config.yaml
n_layer: 15
d_model: 256
n_head: 8
n_kv_head: 8
head_dim: 64
d_mlp: 1024
vocab_size: 3913
activation: "gelu"
norm: "layernorm"
norm_place: "pre"
norm_eps: 1e-06
positions: "rope"
rope_base: 10000.0
rope_fraction: 0.25
qk_norm: false
attn_scale: 0.125
bias: "all"
tie_embeddings: false
parallel_block: true
init: "normal"
init_std_qkv: 0.0234
init_std_o: 0.0
init_std_up: 0.0234
init_std_down: 0.0
optimizer: "muon"
lr: 0.00143
lr_mult_o: 4.0
beta1: 0.93
lr_head: 0.00552
warmup_steps: 200
schedule: "wsd"
decay_fraction: 0.571
decay_shape: "linear"
final_lr_fraction: 0.1
batch_tokens: [65536, 131072, 262144, 524288]
seq_len: 512
doc_mask: false
train_tokens: 739800000
steps: 3390
dataset: "wikipedia_en"
MLP neurons of a small language model. Each row is named by its layer, matrix (up: input weights; down: output weights) and neuron, and shows model dimensions 0-255. Each number is 128 + 24 x the weight over its row's rms, rounded and kept within 0 to 255. Numbers have three digits each.
After each neuron's rows, "fires before" lists the tokens most often just after its 100 highest values on Wikipedia text that the model never trained on.

L10.up904:134079175185102132104141160061155130114157106096137120149102166137134156091126143162144150096117126108150148166089088151091129089132109148085137104113109129143134149073127099111117130142166131096095149153127114128116129156105106155106115138195111091165116114149151128130155105110137176100104114101177141146164133108112164154137110139098121114123147131132129067136155164125150132113138117118135075150109133146145124111127126121092149096116117153124137139100111175080134108172147110113112132109111135134187132140102144097116154132108119089079163105158133129113119120150114136100136135179123156112147131125089140122114128147091144154162095100127116141130179118154124133113145152124167126103117141075144106115129149133100116135098137125115150161150113162123155127110121128
L10.down904:129117154104151131138141132157143157118133118106133100165127127132138100099117116122134118177145097133125100136120151166096184097116108120089160149107113122145117095115132106137133090158123155141142151150136115143167124124119100154125137112105109111109134110141145127121138145133150108094104115150135086156134148100146134194091132133071126119166127146134134114152139139144136145061135075128147148166130138146140106114097156151160111150099131124121157147096110158123163149146121125149106091137108127177143104120103163134151163127107107135081134092087138166189102136153152166120134115114140130121099101111122144139152143157119133116115114132114136140095176177137136153137073134112113117146169174133101106128107114162056154096103095107130092117114103119128096176070169129
fires before: " |", ":", " "

L12.up44:094156119129139134122110115082135104136103137134117149126100120118093141116126106134162134121104109142139131109099115104150165103133104173168118124107116148154123105091146129120158150050098136127100155185096113101134177125136127134124156088110090178123160108117138126120103117088153129122145158136156131135123118146129140126163107137066132144107147124129118152134160052126152123089128111172158178073093122140133109157098119096106123135124191126107121142136099143156146168137134135103159098109115118126088139130122122145140135111164177183116131104177158094123138163149080135155118147138086117132113120099127107145145121125120160141128118127130075131139144125139123146116134126128145120114145108128133157145203119153136119142117145135091101167100157139121178104111140149
L12.down44:161138131132070128122129108143108169133113089130134122095102128101140148157169137097141118133109134097124102121149133146060079107131134136109071113116113113133115158116163124148137122150109180118140143088108120143098171118169119106177116154120149130114123120125111100107086135111133125112153115120101134146143082125171151091138113157138173085129140135099119111156137160079137121138136185120126146147144116104142121107165179127086126109152116128140143125102126112117149110116146142122092125158093131158097091111157170183168119162106173118136145123100148135128121162119104207103099158135124159166113123124084117138134100135118105179104146117114107109149106104125117157130126101140146109109123117148115160150133140110082180141139121104111125151103124162157157163133140146
fires before: "5", "7", "3", "2", "1", "8"

L12.up942:121135106117123128169117128105164098110135147153114145123091132144088144145146097134142093142132133105135127126137086117109124135107148136144095124111116108109132112136113153190141164075105136107139112143081227065147121123126138133122103078118095136119125125095151103157115152088141133127157118161099143088143118178109110121152093096116131122136130104165138142141098115147106130117166121144135164145166112155150131120125112161112132135092140117158151133100139122186142152131118148105145089152101145125130151140162162101099094118171133129095112103158076134109106131136130114112109094134118113121158118095168160099098149134119104111106170153142110135118163064141121135125126131151132139150161132108094084158162148161120153134112123157134122144121156136162150141057142133
L12.down942:103110124135110148113144145111098151159114125102133122156101118142112158155101072166139150129101116181150141142103132144155187146165117110150156156098131127116132137123172116096139099046107155086110128139091135164153143142159124090148090169151137162144099114126113127073123128117114158113139146127097128138139127102137122121163130124134109153124125108095114140165174139116097136123074140167108121151125147138136169125137175133110132178147112136130114144095136162098123097070129122111079134118093094149084119131110151181130105152142124153162132124092125113125119107157122130101107115182104104145122137118123118150127124183097136131134105127109129120124136100116120129118160128121139157119126130092158133124129084108137180114147127121120062173126088166138130164138112116
fires before: "6", "7", "5", "4", "8"

L10.up91:160109100113105118146163127159136182135122108096096124133108122117123122135068167088134162142137166120106142092154157147131115082117140147105136178150137144130166126160120121148171113120092111139157172138109109136117122138139118119150158107109112171121147123138092105121055155150118100144124070178123144102120126077136118114090131126123147156134159134046068173117104096147112114135141087154130102127111130135133120158118120148165116099115139111137133145126094147109162153137141130140079118140128171144125122138116137135119169124130095136145127139102166138105109167127134119116108144157168146126117139101114101091094105153136162138146115121172161136134168122164107119136149115172163097129137146098170107133119127100122129100101099151102129116071155112131131156120118123
L10.down91:119122138144139099137154124100127139139116155123107126143127143118120101127093144133102134102095114147133104123138157130142101098161087105155113187134138152120094081173144115128175126163128162123150113141136106138096133157119156151122166154149157144153133094111122106149074118143109126147132106161138107151060086103135128141084083130150147183118128090120136117152100144115167116151132133105146106118165118133102151115125111122127148121095106089134082107141152080127103187154122130105119069110135156114122135112140115137150152098166176151123124111141145079136122170129106117142143108129134177091106159142098122133134150081088119139134113159132093152135125118181098122161179151160145130164136106108101132152146107138170133150103148157119106151122109096130140084121091123
fires before: "2", "1", "4", "3", "5"

L3.up632:151132165126132144115150143134155137115109104111122126119127134094122107127095140180123141090128182127165145129121091112131132122096115134127124125112116106112135116113168114149106125141119144073134127132140115126173140128143140133123107174122126123152113114074150134093181144123194131156115116128140091150124118123094094131071154133120147085107127122149137140151135136075088152144158116093170130123133127190081084114109160120116138138127120146103128113142109109115164096123032147134099130137133139146114115138151128167152128116103149138116097140098149160122113122090093170137162128164117095104153131186122110121114102167154149114137128154169070101126170147143124129160081125177105108105146119110126138141137126185111122133114146140099116138148144155113148142129171103
L3.down632:103128120088110151112132147138151157177156128125118127130145122092138084162110134155147068145118130155162138155173125152133128142104088128144141118149088142133111136107163102159128140128112157108093121134137119142152104135113153115088160148134101128126114116119125151104147104112139095140133126101110159132141199119113111103108145123120109081107171112158121116147137107106126127105166109143104076103166148173124079162137134148116119113161149079070172121117128163108160136144072090102090117086112136119089112097102164123133140135123133136117129114123150151137085111122135161146145152118115103156110155167164144099119124167177161090113145128106061105131165154110145132120123119145107079131116128152132118138118106145153115135187139137147113163144141126159093142129156112
fires before: " ", " (", " Apps"

L10.up202:096118146112133108133146157133101142146136148100147128130094124120157106160130149019120151077082105138094159142135151168133139104105130124091116137141137138101140102095136121149121129115074165107114110092099096120123111123137130130134138166110147125121131121113115134134105122115119178134139090165137152140149080125140156113125143122169157104134169125105141134119109094135126130157128130151140119131105133133089150143124141131135154109111125121153119130161124138126085138132134110145124149072149161137150119129102117133142165129161110139104123125132150137144139164153138093116155154100175108125123091142141135119119123115111169154120084181150067102118122123136118140141137109144127152119113162146168144160206101163137168142111147080124126113133126195069161121108074090
L10.down202:082140150146127155190101134076144097137146128141133148102113107166085161142102128134122131117098120118149166168159133166117162114100096089147135132145157113126118147141121100149138103086124118125124118104092115149107118164106089072131170116144186120154115132121146082133128111140165112097132123112123123104104114107138133130150166156151156174157106108101142120102135159174137133143113124122163100130135125151125130087126148086104166165112096086123128127088122118102113150123140128136120060128143119166158099125128186138157114117122101131139088066105081114173110116131105115165095134152136113124124117166105121154117160132131135152108123126124132099138134130150091154148188126155143167132147148123152133139156125128118135112118123136170116131114088145117129103108064143
fires before: "1", "2", "4", "5", "8", "3"

L9.up104:144114127140120095139118130120084158144128147103141109140099097155165128125093084127099172114177151084111126130134133145115101136133095147132131125151151122139163141109089139130122169115105153144116103089158173131121115163098142121126144136154155172153158085120135157122083110149148134094119122136125156101134153107102137110127097136144095123115139145120167139124068175154095077185120103115131107162126077179139124142158114108146179132082122130126149122123127127134111179111163153118141154091147140095142158170120148085139147144139126131122094134104122166121142138088136142084128153145087108117118128106104134131177154153119146083171156142118102102096137115126119121127143170144129097116117119131130157142069095129111076111070138111113126144127129134093112118130105120
L9.down104:142109133130144167168117156144152115090111137105134126139145125122098129143099179145120169118161113146108135122121113123123122105093091132115123132112176119116138121127131114082111157141076108118143149074123124108117129094115120151076159145135136138152125172114133114124100111126102155128126117132135117133152128147142107146095088135178126114084151136139107114163095118109138109128120145114140093096145179134145150121066131128078159161103130180111110095140135137118144181123173142142090079133147183085136129141181165134157122137125134149130098151134132106103152097138107131132140097119139154135113112152129109101123119150082101136167175096155104129134154107151116171111186122175119142144142049116100131107155151109137137112118115156123150126163097120096158156108139112
fires before: "1", "2", "0", "3", "q"

L3.up857:148138116149136194148130122152140104141133118170149135138163134132150114138140078132158191145109094082160107106130116145121116114155128140147108129155135159175113164101124127119125132112131143143126111138120108138135132157111086125110108093160145116142112159126113164099138104121122091164133126142145106138095110146134105140153157127125104162109157124095121095089082124141120086158106131096097122158115084073141148107111137139130128143097113149136110119134115129078103116126148124137118148111149126095168125131129133130183078160124143095120152144099132127143117152139080167108140162137163074127138135169124115123104082118075096135143104100169127112134100098161130107113152079164096138148128146138159150089107146134097153119126126181158133139123090166104112092104126067
L3.down857:125140126108145146171148109212128124128138122116105125161144152126097092144107147134117163122133073108107074149120085144133078066131098109141119112178154119187159169118131116119109135110116118104137084133107138134142091162108130123091120117162180099135129132122141138150108117143146121125151152155144126100130165150159131116113128115131145124150133109091073109110141121165129123157070110105134108091140109112164148147121136167113116140073141147137100098132177133100086121136121126136131130109088126111157134111151113110163136143106123126150143149117099101116172127119068115130114142116129130137141114103160146131126118118095093130120137112150125133135103132177108131110158134139103140123145124155155171094124143110135146116163125159172134212097128132116107123102143181
fires before: "0", "9", ".", "4", " |", "1"

L7.up77:164090132092155107118144142090026129111111112119143110122173157128150072136151144122159129179096110128087135089161114116103128160117140129108140146140098125153128193106174108151080101114129122122142143131140129149128113139133125135140134138103128144121102156151138167114135144140126082137089148116136092125114115122123125108114102180168145125125144137146111183174091112122116142095148138158081091114079149147103105121073136102113137148144098146155116086140100101116136086086114138100138127118117117144137097134160113132123132119119109126149145129105107152137099093144160117105146148123103169111148133115114125137096126138125119141127106133158141134110112160120124114135196160143133126074138102114089125109109201112143104130113156141123119151173124136113127128164123139
L7.down77:119158145122097142131169117091138123121121151143116099116128136104101128135142163123104111115137145172134104124110100127142133098117093106148102131129169089140181123120121122117134177184158110122151107113120144104120152169098151138059115140150109124132159110065150138119129172172184112100151126162093092112149108106133118117179138092097117125135127143131132106066118146146141144095089101172124162152135139124132085118150060138089147100125119136151138144110165140144113169157133137112141140132138168132093178107153112126150139099133125136116129119149113138120145127145118146132077127129093127183126127106113115100174114114117123135151117129127122163089129155165149143130070120127143146147113143122142126149100080130125120154119156143133135115097129121159119112053168116
fires before: ",", " |", ".", " ", " and"

L11.up434:100184138117164121159133174118162107103158128059129141125112136107091118169120084133163126092107107121154149108124154137106148119135131082114127129128117118154158132107137119136126107118165162122154175142119076108133121079116139111150160152122173125095101154096151128116111092170111105108126137119109155136145132135168118115108094155137127135146126126096075133147142118110134119155151142143088093122083127153107114199134172128109138185152114146142101116136146158095115132112141082161105083144145110122129125111147118134150094128145118105135148087092142167129094159146086118136160137136105112135137110128145141130169140122118125106148129139126162129148129091133120093151134086120107163070142149115097171127147109129132123104137084145135115135107139152122178109121133060
L11.down434:121142144135112097180071145148143142138100137159138137163096105127159174130116136120119166134107150116098122113155130157170098101145115133157132124121133108125123142083090138114129150117143132172096135087092140104151132159113109138100120121106092078152165099131084109167128151162160099095130157075098126099140111159107142133130141143162109159103119100128135127111130130118155140155061146091098094087151158134120099137111133127119151082127127109132166143107161157167140133091116106118176112131128111138142116116111180138130131122159170109146117138191142092171121119148099130127123165126157101142156090097129140154092114130153126139136127116178145113130151116138160161129168106138083119116114138124156113122105129145122098113140140155117162162094112107089118079124131109
fires before: "1", "3", "2", "8", "5"

L9.up590:123107084096157098119133129110076094119158126101129151128126125139131124080191117124130158161156159156120119110158134158134132143162135166122105117101128142098166171110143094146116108105096137114151100140142118120136092163098127109136131122149152183153149138150152130183161110126115129110113127112179131110141156117111109143138108081109163110111113117121132066128123158124144150127164082093163094154152073138108106156142146112149132156106120142121108122139135187116129141160168145098148081149171133130153130101158138173113135137147125152088132117119111094134130130112107122092102110134108147120132156115065117133155094150118100123165162139147122168133146100136135179115113100104101162121144116108138136168120112139164104136126115080141090100105101150133111141151151115
L9.down590:115125079097151105164174140109138115132121151081143114146121086119131107110068107136080167137170075122123146106143139147143125106129147160151108174132130109122111141116118117139112155129108139134143123123137142121122091150096130168128143128132147134145145123159155074145156121138082119083090135133180136148127124147129139102116129148149139115158146139129103119134057125169118135148130175151137095143097123117137127105144118118104105110165106146172121162068150133114159093130133149150105149088113109109134138144131143124114111126144130117152189109136113150198131112129081110102160109117134130096098136147125121126150135099126107169125180127073098138118129134179133150118106132113133083152111083144128147090121115116181143129107092104161149143117169136109101152100150119
fires before: " |", "0", "1", ":", "6"

L7.up786:133097118147080110098111113081089133143132125076143141122124140139109081145121131156152137136089153120144130130094110121133137122131145111153135168146110101147164179129152062122150083136108139124125131100095139126141128120115163146091131148105130113139124150145138189138143123153150163137100117125134133141127138151136120135119130077157166133179103090099142117130074125139120133088125137190119146155138120146145153141146069114077118104155150118119140125168141115151145125114153147080135104153165169133106138110110103103127119116110103089143105050125154182146122117140170127105166114132120107130104150107127104128124133150113142158147126032122134140089114138147098103136170110122133133109134124122154097121109094147105111108115137104116144146139158145118161112143119165
L7.down786:120133160067139099109139107092122097122099158148197107127142151134089140140154158139129131135143152134115130142125125151176128104153141134086167143143124138144130136155135126111127107168115087124126152120103134127106130110157110152141136120117107135127120122123129137092123140117079119076129118145113151075149123072136114114151153132142131128127123131139110076084163066182154144111074131141113116120077139157088143146101119102065119125113128127161104137139125117114169112136174154124155143138137106138125103119136123137162107136125140104121117117112114152117133113166076154104117169102132103161124188111127105108138132137095119148130108120121130164090148157108087127097102158122162129128140142136130144100152122148136078165165108134123134159170177107130144108124209149
fires before: ",", ".", " |", ";"